Weights of a small GPT-style language model, trained from scratch on English Wikipedia: 13 layers, width 160.
MLP neurons of a small language model. Each row is named by its layer, matrix (gate and up: input weights) and neuron, and shows model dimensions 0-159. Each number is 500 + 40 x the weight over its row's rms, rounded and kept within 0 to 999. Numbers have three digits each. A neuron's up and down rows have the sign that makes its largest values positive.
After each neuron's rows, "fires on" lists the tokens most often at its 100 highest values on Wikipedia text that the model never trained on; "fires in" lists the words (lower case) most often at its 100 highest values on Wikipedia text that the model never trained on.

L4.gate235:512572520458468484486495477483534476481597541437463487541539428500497491439446515499505559494470519494482435510483518439505559510497542456533465404539461512588451472450472554487496531441507568447431535506554529508470468514516513537462463486514517472437506537506451402419460491500526462432536465518474549544512430536489513483530475499523502491481401453524534521533483566412486564486491481561410590578494521496531506478506471510438477566494510498498447478447522488508521467474508499
L4.up235:525494539511508465488513487524484500487452526470477486497519547494562473562533401482490522518454483541502578535424514491460434434486519480499438492496497503541541501537481453498448494503512508475446449461472429506521434504516494473480517545584492566574450567496458515511521464467413465545506470548504564510530462552482475416533539486512430489537462574415486504470492524469508484518593517488440563505491486507492465450535527550500472468520451506460353503447572539461424461505497505
fires on: "ther", " other", " The", " of", "The", " des"
fires in: "other", "the", "southern", "of", "further", "brother"

L5.gate138:444420546469554484444466464508563494516537449489371478435520536547503511509474529454528588528449488442502511439476510483471551403529537552516510467509451512493560455528412495439491554473496447516487523463484516561514494458453468507530514475491551514496473494494623480545488499451536507489503466530451443538453483480486506491516474515521519528461507555488500558519512566540508549469423484522473501482454463481461538488518592554491408512510448507507553528438576511475549451513541489
L5.up138:507496507530488503530492515476507560519546561482448509443527514447639522513449528531542480492529517546481503513460454508467475382547479475543473505522432471427575405514495417467515534469477446523502515446448487494445548511487459512511511487515575488548516528455546544496499479439410580445514475565432528533495491497512445500463479565517520487503532498498457524522513464479529493436495486539524538519423436500435526495501465500522463613552521503499481542469497508502572444555503533
fires on: " The", " wh", " Th", " Wh", " whe"
fires in: "the", "what", "white", "while"

L8.gate34:527483480521459462509565501499485564508480482516468531497587448476532512435516568467507480576511473538457489503553520571491426525388488496551475560478523481486450544507505499550536540555561511491528512431549505490466449494459513422511487535476429589467531535446494560493478504422484470468502512502481533448480487505538539425481490521465487462570482520459496543504464486500451517485520547520473593524476547452498476439532566553551517533544494521551457513491489577522486540444489373
L8.up34:546425514457488463482513577546485470537474502535537447492525501418527545431469543463499454575507561471469554494448517490521491521502520543538514568446485477466522482522564498491519539522483492479422547595572453469509545523512463508517524499541477524547473480461524563556562479525528515412491466450470490479544443526498510380500463544500505489494535481454461497455442516555451443473487463483506520487508500498530539553467558480470592552511491441539485436469436578404472515469491499
fires on: " it", "ast", "ark", "re"
fires in: "it", "east", "coast", "park"

L4.gate426:505463497495492484491468500551547430522461459465472489533459425485501491558460455449463523431488526522523464554481472525529532601541512548488528461499441532530504452545488540507522451516553515538507539492445473516404459522551523509511501487460490566438512490563440449551488511532478494447530442549504525502627470578482489510497488539556473495525561439479537474485529479556493508508479470551492566544424502536514530460555534475511533520467434455525400429515439560529570472516463462
L4.up426:441443496424484523505468427502545481539568500509490544545457556490518504466498535514552460499515616531514508434529472457503535489559475510514533392479509487488635508499489517456489552489498541503513478512441431502474519519440482572539605511472453474547493538501515515490462477507502481496453484496445548539514494555503407490508514513509510489525368521460387505476539443551474490555486495467446548521420457485527532463520481485540519455536552460481494472476522532512474501520488467
fires on: " The", "velop", " com", "The"
fires in: "the", "development", "developed", "commercial"

L6.gate68:508438563449562570583553466507516501447409493540484530441445561462460473536506488451457465565561507518558465498462574494439451549462550513525501526479458576453475509517458540527456473485522458491560520509506518571447543562464511484493504507458515492436472546547510537526577516507573451496485426475562485480585481531574581452490493517510512507529519551527467549437577499532448516468509491486524494494492455577507486494540537493413472462528472534461473529482482494500524490530454514
L6.up68:510524531466596506538466545517510522499475547473539516485490484518493487441554568468510488507590525428636526503531509466565465492488457576465539440518489551549500461486465477502551497516566526507494494483559535469441552576463521468486472479437492483465478540501549508555512502485558517464430509499533520546482518527555530511464491511472413528574564454478492483483511461553577550463515465527485436486484501503612577448479470462561554506521470554489523458513446480470517456454459475
fires on: " comp", " A", " Comp"
fires in: "company", "completed", "after", "composer", "complex", "companies"

L5.gate286:477488503559504478456503480486484469481467451503530484459534488481549470515477568502450510427501475543539491506485467493490525482540459475455441416424530457480561471513534522473410488540473493572451467462474411453453483595472515506476529507519518491574512444580536549508503422467494483425473498495539548427476504475533495562466518506538452452521498459592466448471483547541506551544558426545528540549518477522475453489503534432455476480440536518440441512543507571529541530537552545
L5.up286:477456490552491444502501436514511521453465461527519455496442506470520453520513564534485511470512477523543480537469421491504487470548471478498455474439509486488550500504508472466457501529488522543493447458482457456474496552457510519480596525484456443513538410558520537528502450442487519469446514502525528439519517430562492528467534554576432484545512470595485454474493483531471507573562407541520559609479476570468467493492559434454495457443533483423501540561484521573547517489514454
fires on: "202", " Cent", "ubl", " record", "198"
fires in: "2023", "central", "center", "2022", "2020", "2021"

L4.gate50:559523542495513530526548574542572582554464421454494512522487503466515456550524558573497503465499509550527490487471501507490478495534425503539482562588499466475539468487525528516494485505567579492581454478466446538495523465527515518501556529500492590554536503460472498505519509487481500489568508512514515512526512549464462507552521503504483474595428527440565553482505489558488492436508520504467530484549545488511530515341518544505524495479420571525459501494551575520432544491467474
L4.up50:513562505476434484587523502499559490602432464534497549438534536427596510505504553467579540474511468475525469533520506535526494482459471504484503571462511449446447467507546546528503504467518541542582482544515440507489487450559532559506555499541519543469491492467541520465570538582547514516555540546515559456495423521456496436513485512456443477482460530497522516489461473499567478478476446455460546525501531520582558491515573446503471489541489485532478458514551528551435526460443500
fires on: " it", " which", " there"
fires in: "it", "which", "there"

L5.gate225:520441575445522457491459443534432497476420499522452432489415521498509549521552493484493559517528567489490480439502592507475513478453486580466463530487501569561511464546528450490469519496487484502481485475529465506496534452475522553578551547508508447486488444470458499555457468423518508542534448520443497551444514546521517476437479462571495516528544501528552538506517457434522460469506464580475452552444539518489523488499592492523498467442442524597512546475530462547466491499565514
L5.up225:502493494434523507524547504475441528538430546539435521557538541482477517454460515528516459510587413515552458496544469547575434519524464461473517473496488492545476511473486466481497541472515561425517537458547498532507439475581517539476540515503505600511518481445486579496493554490572503459447491500481467528453486509494523476540480529442413458497504541535447492481571490505452492477477455491543564441483529579503551461531516464549530504576569461510581536449468527481494514480395491
fires on: " The", " oper"
fires in: "the", "they", "operations"

L5.gate373:553506555456455539565554552441533474438528476510497488521584491458509476487516557511511481590434480570450467498474491491521521500478444509527494468585534419513504436524554425472476490515448526495421510530483456480491525488411513496473499462427496571465480547429513575542524483525499447451523442521509497531523445452466579498485448498461554507537517489474460483544512560487400497510487470534521474498477465454486541519521550479494592536530465494551546507588500455474491486486577512
L5.up373:532481626473559503500486466450417526562620495436497481531531477496513484526495494541492571488476433551464499479481508492470494470453496459579477469509498488501536429445503502445493443524458472475475469478486453481532491472474530523471460456531493548499482500438503498480388530462414479440613539444474436512542509529451472499478527456572529498521545510488479540516597512498521547506516484494428493534555453503550524492470512522456507404483490521528486520561526513556538523537545464
fires on: "orn", "born", "ast", " Austral", "orth"
fires in: "born", "california", "last", "australian", "least", "north"

L5.gate335:454462503469448530533466531471574497504494547527480528482505488427512520534509563450490447487518444453458564506524403526450429547474503531514572440583563495479527461455457426497545488537520508503463550571471540468448604475529486530495431506483500509550449445577475493468524433548562514465485533499483512527430492513476548507458511516501438556525440404505506511515471485488528497532594520492523439460528526492453564506465481538461473527515425512525504494491480471460575533456492542
L5.up335:446494501440404493488528578499500522485426503488581451545506475564514531485503545451474478560425451529509483493503469481432519493575505503551467505609569459499536528530439555450557505515438482616526443543519489490548505479451500496495513560486469579551463433568479511505536510473605507570508482485519451489473498538507526478460486578482479521544521486502519516496486479494486531480593512532509427445510519537459479584408508554516481527505496509537507523484497488478512515455480524
fires on: "born", "ife", "orn", "ied", "amily"
fires in: "born", "life", "wife", "family"

L9.gate34:570493475533556540503464479493472484553493441480506526535522512487522479546487518516461491535496448457451475494531540500478472617450524504476520582517478519500470484569421426540477426509452400490497449517379478467485506524489555497570534499520579527487511506476450534517506536465443502506474504538516499461488509421507483556517511538496541507534517422501492511501517515469465469476496486510531487545472460478439508617437432486522440477530517512480424478574483473436569535401555502
L9.up34:479464497470521473581485540429541512471436497490490594549506545563524599547464539428571518526510539450523553466507485450538429494520440512458560486522517497490505513571491577512529502473496482496536488494484481453453523475434510525475447492464443516554419549475464483542442527513447529517559550538537561467473449499487545465457579486482483453527528495506436516510495510498517437580564520534539512488534552524445519492506510548505535502539506511459585518491606480477432482468517433
fires on: "ack", "st", "th", "r", "d", "nd"
fires in: "3rd", "1st", "back", "2nd", "background", "best"

L5.gate85:504543513505519542495534473510468559504477532495558496466511492557508524532512504476501527470509558478515458503531518474518442513565561512517545523540527476624524542604455528473521477441561485489436527521445592438464500508498534498570453526541535549485552562539517478538537534460453461512466481505433473547516479495522461579533500449485490514450528455422483500538514490485542527553535498483463491539554441484562498432574526410597444471522510442504545469416474550541502497441480498
L5.up85:459520548507507434474485443528528444486487506433477566516481503447539476566500498487497534485498486506517517472464540576505500550501505480500484508445480492459464522540410472512529527465538522508513494570480554475452480536480477525531451505488563582515533503504584526587516506555458451507439523465509471535507483527511414462500588514494546540421521498446429525476542531496448541541534492552500499491490552525493453445584512482556467478547512513441541371445533459514504412596543496
fires on: " at", " known"
fires in: "at", "known"

L6.gate401:515464437538538510518506527533477458439559448532540518473507500454448502494491462529523458525511528434434527530552440501497561558603538461507579495470562473505433470473476504484494536489546575494515456459499455491467494440501524499533470519423471446493567424474519564593482440483542549459592527495428494463552448500499504465488538499530505486444492508555525503517492472542479508555520511599452504497497397549556523491545503566546463514451521556471509493500503528567492534453512460
L6.up401:513458459521594472581512478453473436550510510508553441510466491415532523491494563483534487548391375482411484491531484481509507600527539530502582503474538535486501484474484474512487508488529536503553501478476508518491470468443524489492497507493512475515544486545521500561497491471479489477520531529442501496540515448574545475517541521542526442460505457542552571495526461467483444535578511621521507509497468498477485461546463496575547519492488537527386563534525541474524499492516425
fires on: "202", "201", "ist"
fires in: "2020", "2021", "2024", "2022", "2023", "2025"

L5.gate441:523570494454515500540576499473568573565486517538530513543569535438572490418536510459494508457490537476528551482574490526444473502476416514551529534533434529454533503536495482461545566582472573542479535542488481488430458499494582449477543502463518534460470470448532465491568528506451525498490485551482463509486496501536469546473511495527540463543548489483425574567540513526531524469507523441457526425495648472490519469481472463479493512480478467495506510480466491458514431488488482
L5.up441:468512450385519486534516545529559489579560582487463490543553494502555519404501462476537512526508542462558487456559511543481505523455459450515590505524486535450474466506458450578577519549508538464508514549533525524434493487565532475526531512460480489489504450418552482542569530514495481474565483529457460522503511517497451567474507543466493485491587522509414543532513491530537529477442485465472521457451586519547567454511480485491572520459501430516525471508463528493437487478464484
fires on: " It", " it"
fires in: "it", "italy", "italian"

L7.gate146:466547472528502509505506527447533516490489481591533511496468507504479515540522490430494483604550502479616472475549458531589459496443528585557571470496529468443482485461513444541496534511531447519523509551533523524495554494476533476513506446548468502413464446530495518492496461499463458491453483512590512509477525477497461449477526397417480532514505530490532557521488546456507477521495491581452492513482559575561445500563496504486511520532401487526567456517434522498495445558498551
L7.up146:491571444494530511458484544441505457535477466519510452556507463502548554480491462489558447471488465475497497508485466440456414455444557535572518494546462516521512477462533472465547532558574475446460455529457538435498461498535510432528535533506495503481431503504531562512460481435498528439430492540558494467493556538477547431472474418418487452518532512490438604492451553481544477520481517483529492562450506514557452519492445525439508453497505529541545539519456459504490583566503454
fires on: " comp", " Comp", "p"
fires in: "company", "completed", "composer", "complex", "competition"

L5.gate64:529479490565567502524494492562575506482429521526523487415478467526474509523511451538459500513473493461448447473491420512492527474486529590423629523520520488503465582525448465511451466468542446465494567468518519508513459565511502462542467532505497509529526431498533510503481484430507517481538443478558431447528503496513528417446529465515454539549512507488475571512491494516556524487503512586445518483480519452495447506516552531518562453477497468549603551431463524584518497544473499
L5.up64:520451577544540573572518444571589504421466526549572551449481426555497435507480438452469549437494537451486568521425484544455467465553491466429501508478533548441563527474545531500448511457512474533517547461476550489496498463512453541534458540472506465477510450543494477454513430474449503493477533528555476456497478505506473464477452541482534523466459516547446476559457484520499532586489461500514466475517478476542477489478457547570521447533448506486584531487493471517482470489578507
fires on: " At", " at"
fires in: "at", "atlantic", "atlético", "atomic"

L5.gate355:460522447507454422508483530473466515464487529515493530542553568534516506557506530491509504477558474504518464406495508475446483480501524434411465502516469474451564549495472541511496474543572537523478501563499541470498524458558443530545550526438514618514523518447523462490521490518487539570524445446503535454507536573508513493526520576520573493494561552530509501562486469523506554475474449491507536408472449482572558529469515463606534509581428463557525502495497478484433499507533469
L5.up355:538512505559542479549540420484548479558512571483489460476452548409499483466512505494569538502492503459502426490554631458480546524435417547455493525456466514493458457492476434499560503476530490400438496488446494536503481399477533546465459488554440492495496463488462581483459484530480539542514475478501423454499510525517457443449495487546503494482516499476523556492528535452516598513506556529449576459513507499507546532456532443546548455530507505467488538487529482453501488458480515
fires on: " with", " and", " includ"
fires in: "with", "and"

L5.gate263:572512507489511467470472494513501499525535516478572488543460454527551556414479535496470526550419514446494516491509482592519471541489539508538553399563475495407454477520525506472548518546493572510489491549550506453527491505426584493515450464517476505457545453456534434504433498504520490531555485480508524501523545439505544507489492465526544504614539460509444540512421529509531500454541424562529525535517475508519475525481519548484514510440501446554420484481410451557436501500466490
L5.up263:537465521489483528513451539470518578421537471500579475535514492554491489432470491477472502535446500510505510475571470529554445470534498512507550457494512507390495387544457464510516499570502559481510463501566538531536580488489471529420468496470458576484513503503481497449470516485535506475529501554450505508476497466496483576456557447526511466575437498512430548564428477535529492539552517481510527452487497496488515493470556606439453509414498455498466578466478432500492523449494525
fires on: "born", " York", "orn", "ster", " Austral", "ett"
fires in: "born", "york", "settlement"

L9.gate283:495451541431498558481506465466495523500401464518459474494478500519480470517424568488528604475509465495523429470522551472450506492473470527595569479488506467558562510554480549522533525460478569456460485606449452487486521468477476499501405538470457519531500504528536523528493533454523550469533493493504514488539571454438580600474502468490484494467447497516543525491457501464514492517539492509465505444517484471453489537492527508504498398498473544500493456479566535579557444559579533
L9.up283:517491566517477475440516495461454495561437458509507545478560512494537483525542519432486479491487470529469489568557497476469485480468512512494517461491520520551505544525450484468501506441478452426512482521481539511466534504557487580503400561536459548481544557548429446468556469524461497450408481574450494471454526531396559486471464509470517592429485522555558526533430534482460573502562489525497494448489539553522480449409539476508488524534509511555557477507577491524507515498523551
fires on: " such", " known", "ed", "ous", "ical", "ten"
fires in: "such", "known", "worked", "written", "physical"

L5.gate438:464480564522483520440546466515418543534534511411513461524514445504538430458489509522445512441518533442451503448538535432465435490489490472544483529438521499516449515526505514490528524612537516529535483564453532510420471488589517517449572518586476543456597553488472529527538512470562547525457531548488446547527473531514424519443554500463453482523407530434531521483528452504500506456533529489434523518508470489529551503518492483517520513495592501464468525534512516514457499498476553
L5.up438:488465418539474450526514499456471595455481462509522507477513528483532546544505507505496462483489504484484558501535549491517484509471559478487578556450466490500545608487494533558543457522464518505529549516455434478488456435569481504399488509523486499494468487457493480496484518403524520511493467519574499508523429452503516426455527489545478487407515593488453497498404441474495512423538531487431515439423559535542457482447511463466514442503451486484477534517419500492506502503459425
fires on: " with", " includ"
fires in: "with", "included", "include"

L5.gate148:517531551560452532602545533464463505496477529478552535520486493505536517504487551491473519446490495559470433493528533515511494530448449511536522497491459520476517503532491500547471500469502421510440513508535456456617541474500480500523472514511538503543496508450535477487520505451428511523526513492485489430546519509496503493454592510545660591468634423550491485482519439501473554508551519533479522497463493515504453456517469480512523515569468482474467437496463517413466441430523529
L5.up148:541578506418546508502554461498438529521494502509508487514483474539476440504513487541459534452502532470430527512496543503448441546513445515555500607512458545467460501473499495518470513498449497543473555567545518536521476529501571472442454535443423462497475432458481556585454549472460531481498484492516483512486497501490528406552455482495454511607457505526574435506521496493549496433513489421525446547544491489500528521510502489610566508536546426521497445483483477483505470485450566
fires on: " is", " high", "est", "orth", " are", " with"
fires in: "is", "high", "with", "north", "are", "west"

L4.gate283:479501536586537498511490532394482473490528538522523525428473521555486445484452489490531544558510487507550548565514540450479474542548421395549541484486506540423467459513513542425541451474556516471459565530503503460476513464464440565476447536493543596554490488487427493446469462503549534502469566446551456458553500444559515476561485470516514533507525487512552536465485562445472531520590493482510476557509514494481535513518561455508493509488509489449459472518414534446510479512478498
L4.up283:522549556536546456434508508447463486485535483483522535438470530503514490497483486537467527528598488547560488473457563496516472509506482427497547499467512496420476532581467564475546428474503523452448491511491521478486569491510457546447436584452462532498412516486425540476467476534564567489478535481560454512548519459564544514576539480494519434589467474467497538513493507487447484461580463483473529518501551534421491485492527469498573493532496465416409540476519532479509481503534501
fires on: " an"
fires in: "an", "announced", "any", "another", "anti"

L5.gate90:470550547586525528496514480431485518495468442446542557505531527525478491471515488426475566430594468473477449468471526495475485450507428497491515518502501529444476487492502487566451467527476484454564544490477552470460528503542485497481481456553488457514572411485436410601452472408494509537507477534505457479510510490536571484550584551499541523519447545512474583499472471484544541532488475480498458506531525416546526555484487553496445500481495517537469536479414470439471499460553505
L5.up90:538420562557456532484489437471539477452510513404500526430579528491507510467498490493480542464500475503471511540460440487478562452517520505529489486544484470484510527476495549552458505538465497500541435493438551509458451458499394460518517459513522492505535478532481455574489429489462482488503434576469495527548450476500518503557554456586498468522472570496386575425473501465456557511508464500515503462524504453490423507504459537440445504464472578449479512482520494529521424485550445
fires on: "iv", " At", " Team", " A"
fires in: "team", "atlantic", "given", "division", "atlético", "apps"

L7.gate165:486459471518550551528519443485542513569542577459543498456502434453516552522480507499526446457418433480451551467478528485542529485474511581556549548487464481467419462515459494488533426432478468472496587570589477522550530476502476492433424526513492594519517588476494546509494494476476533472523516503480506466567540478491532513554469486429446467460508487562528537530436442450468552516513485572506479531513480479476502529535540537523553566521514510486563530451457541536551489496512496
L7.up165:496523501505462532513511531521435498545483594439459524422526496404458491547466497496555409485500487436485575497499479522563595508543508450486574519443445471566469512463456508491593540499489477450455454597468492538467492452508451504407512551485539557485496564503453537522482460507446501499516476473498557486566568492501516583567508457482424444468515487468582540553449502502445526504531537480535493546523448522543532478529540500523464489531515517494535491506490462501489458483521497
fires on: " an", " e", " An", "n"
fires in: "an", "another", "animation", "any"

L6.gate34:538421508520452534487529546493525568545472429508507506481501531490443474503532485494502411538540463519468459507544511512552439424500543519499496494485401554518505501487521527490395482512549441516440453515483466446427574476500535479509516509499581550513597536528484493447524471491533470522526590503546473506525537529462527572578455585499516473491414506459503510575505543524508440551467462441517468530472464512514543515532476548527437541444486487524524468433502536563544470459479490
L6.up34:477481531531469449431534559548531550536456437511570493540515489505547521564507505437504412530485478533468501454486510561548441516483553498494496542476443506512496506487575512467447446494507461484567392555500490494428586443537507459544529466496577542476555510451549472479470519501478497462480530505503499465577574600501527553543518553511474550517491480456492501540409544514551460489496516439510437536527470505591529502501481506557485496474399476501471486476488511565504470477476527
fires on: " known", " so", " which", "so", " such", "ott"
fires in: "known", "which", "such", "so", "soils", "also"

L9.gate375:402453502518482441518439515527521524449537508460453513401542474509443433580523433545519501410532526540503497508483532505533483520542501498584512461493523520530515430564463491545472445497466460561487480450487543527528484521429557486565547485446499539497567480526513506540538453503490430499547481567420511506510476448499484512508542479494442496482474503516521500447493452465466479432510511472452512536571603490529526472509515553459554465430522526449447521547438574511438516468478472
L9.up375:531451473536519585561453501491551457497487502479490520469584590467486425547540471508495503448481517541523507550527519454490487503514470520526493435441474556509483483543448463568476549497466469572511544434504495586482489432486515439518483552485495477541463482431488582471465481460439532516571455492444538444534486493491544463452481477502476474533431508518509500509481482403536521557392457546434537514555523457523467448517441480477517478465490518508555534524463475462480450471502401
fires on: " had", " have", "e", "ve", "ing", " has"
fires in: "had", "have", "we", "ve", "having", "has"

L4.gate354:487489627502491455419503518538481493508532467517490517491528501527506496516510440477433483491416439506380450552554466430519495526517479493532597480444444530483524524512527498548494439472467508469515488470503625487511456451452451460494485514583477570502509423455570505551479533502462475521477513530488489490520434513508487472432518492554438495462486484464464449456489493550508521507496509465469511488490461514528459537462506518589612539484542487480472477525557521579535476535550480
L4.up354:518443544516468480455578436454502592469483502540461461458508567473459498539509444538566535505439490479408456546552499507496516513524487467478568555442492489528504597544469498520533495446518548555506526522434505451499459472492420540449483574542499528495525472482527490508487485519452456529448521524510561463454473496519430510517471552491482423452477536470458532509413509582501557523524413504492551498544381478451498510477512500478463520489543468503562537532500525470546428474509493
fires on: " with"
fires in: "with"

L5.gate287:457476544447556528533536521493502506529535500462443436504462551493535491483520509513483438519487491487433493465551561518520538467501515473489556425480493492570495420515519472499456503427515450485544532476529526476484468459508512539509445405519518520458488561468528606534437407483549495527440480545504508550539484538434533470477441438450409494539418541500484519531552443492516461493468449556455431477457472472496420530501570570505518482423464547503518450470492492532510425486488491
L5.up287:482464496439533492523546485505535493538506517504392456510440556474543519511456483498504457580489498514424474473523540522489540520465521512473548452478515454572499428486543474465452490396519460537558549510496520499483457482453505521512512470492540508469460564455511593527453396464525477496451435497519515543510481533401517435458432452483435502519416505540486598545553470492496489486472456557474458476462461486523438543495557526532513512494471498521496482470489456447561403512519485
fires on: " The", "The"
fires in: "the", "they"

L7.gate38:473439523536499528541444383421569476426507561443489526471523544432522446501496472508489492418478459520509519503519531512526500559518508490472604520465515523530539492525418485464483451531529507529531557492484572554467472463461507507540477468492451452516469508499482492501479491471444504489570457397503456506502488515492527497447514421408493479517456483401504450559490578427481497507518486543577485507463493559494498480461489494437525519529499486512496547473445518498495386491543446
L7.up38:519515545564517524468470461434557427416467526508482461492522518500483437526491478520473539426448451545511489509592498496446556503459504514497609471434516524496546532450544453499424469482514513554537591445504576530459488463463558546616494492488474473466516485497475492496496488539462505519533462514477456478486516484520537466478502468545513450481440497483497456481526483460444554453535489567510486527484502534547610504479509520454499503421486410457495567464468510518485422503513424
fires on: " On", " At", "ay", " would", " had"
fires in: "on", "would", "at", "may", "had", "has"

L8.gate69:463501539550421477464587414461530574481446560548493483500547406474491484522494542521505527539575562524542522427480490478497479437460475492499482514505474506554493592502464434549541470456535488457466514529482470474535531498590504490442510539539491512465591490479515485472469480413546462507530439495526499514482436555477571443496498555477515504456473543473488487537450452476471517521525547511406533557516447497537512497466522514554536551501534564550525441543521485555549472508460558
L8.up69:553495424467526517521514517469536471513541478500450428481480576519543482514444542521494532452522476474484454481495498486494548463490494485443458544495519457569432527443506487511451492517529467496549429543505533467525530487498566529446437513580462503558570545459498527541440467517511378423475581480518479484551464492490534475482474489507472508508521498455553645494534395473519431520514533468457518532472512490525515566496442483532508515511464412507533544459453501484499581505527466
fires on: " and", " as", " would"
fires in: "and", "as", "would"

L4.gate265:484485511546527514618529511426509540471558547468507493424559550508514496469481455505477435437516529512511502511516476486489500514526481486603499434534532496519493473479598481473457478527576547501445541559439476492451489518463446461474477506507526528549492510449510490504539506508477500496506468471507530496501431435450475580483445405464593579502440504432508518522472497443496486594552550527479529492487502521468514445452503481508560463511447486439530519428426480439442437496509510
L4.up265:555522529507498457564492465490509547505555498511508487449577559433497475481459534520494488416487530494501436437483424477539563473528424464507462456491480508492485429569464437525473502491556495470502534554427519505433516490546529399517456537524462537536562474456536447545478495576467537444537484492504518478505472479540441445477476469490488457481444543530427561460511454421474535523483526525508551501482506470477550448463454446542531486519465470515545514531456468489425389554515468
fires on: " has", " have"
fires in: "has", "have"

L6.gate162:443501560427528567526458516445458435552442575456489499446502485424480503488495488497511458490524477465494485478572521456525487400490493587512516450483508477543427589544563457502557520446498475475482497473514510473502492465502495556510454489526472545523479507525472577554510458558491555514490510438505522484564495425492530445469453425474434463492413516507556512492470446555511498534482489538494512438486576439466524528522604528517491508455506498523510489444513567534481429534516443
L6.up162:482478548413541536448488561475421440529488568531488459421431473474477456553473522463593539534469469547455459457531508462487466459494499515496517454526415406446476512570527490528432487438461492512526498507505493511488433513495477588503486561540565472510419506435474428540509467453498498459499549488497518488552531439485456459471465435469440463487461494470478508484514498585494491463475500491470518454485543412499506511556465481495526469459456457508450485437462544512500491537542437
fires on: " The", "The", "ile", "ower"
fires in: "the", "they", "there", "while"

L5.gate259:447524551502579470484450553508477525428553515456496503444494455505512461499522441532524478452518456474494478512541522501470551554441467511427463512477526440511427515517486447474441409446461499498493512543467563528484444421492503546504507531554426532500502488507494531498505563508498516412443526552412492510464517558516482523484400449474509485511418443452432478588541505425538493468502567531454421505506470563523513470507515524501534452558517495507516487561489443519446517522501442
L5.up259:419554541489512506516527485468483455511501519474513534541562510518446446505566453537477551472514420395452513534649486514452534529469467519489488412493536450511451548451519499463449513400417527542506519521490452466440460471446529485573479525598470485506512491513515523496507529512464469548485512511492455523477484557506516561534466482421581497481473500454472507497512453519481514442538462484463417551486513508545509523498531470524542506429512432508572493517488520555440479480484504
fires on: "resent", " Aust", " count", " Count", " Mc", " German"
fires in: "country", "austria", "present", "representatives", "county", "countries"

L6.gate2:476521489543526510511533515485490498488522531504499528442502540477482455486508522593487489414515536553494455452471505468531571508445420435481531579536487509531510525469452464516474515498508498509553534536446522549513560445518546441422545594441496501556486519483480555494528527501478551565585511470504564497471476492530486464477510483589503534467407530492529541560569498477505521485574520512469529555519528504479516535486432523496485426496480516542480526452424565433421390447486485
L6.up2:451515510545441550536489586472540526470522486482496558433535547457501511456520619568516535487503534540521467492571521518536526543548449463467566491482537492518544512500515439572532502503546503494482496548473559518469534444481477463458496598476499512572507488507528540506496526547516540532508547494529555462515444474515599544512580516555483541460462492504460455515535483449536531557603510473515518516515528550532538471515448474493494510512451523488490502497384520439431407442484494
fires on: " has", " had", " have"
fires in: "has", "had", "have"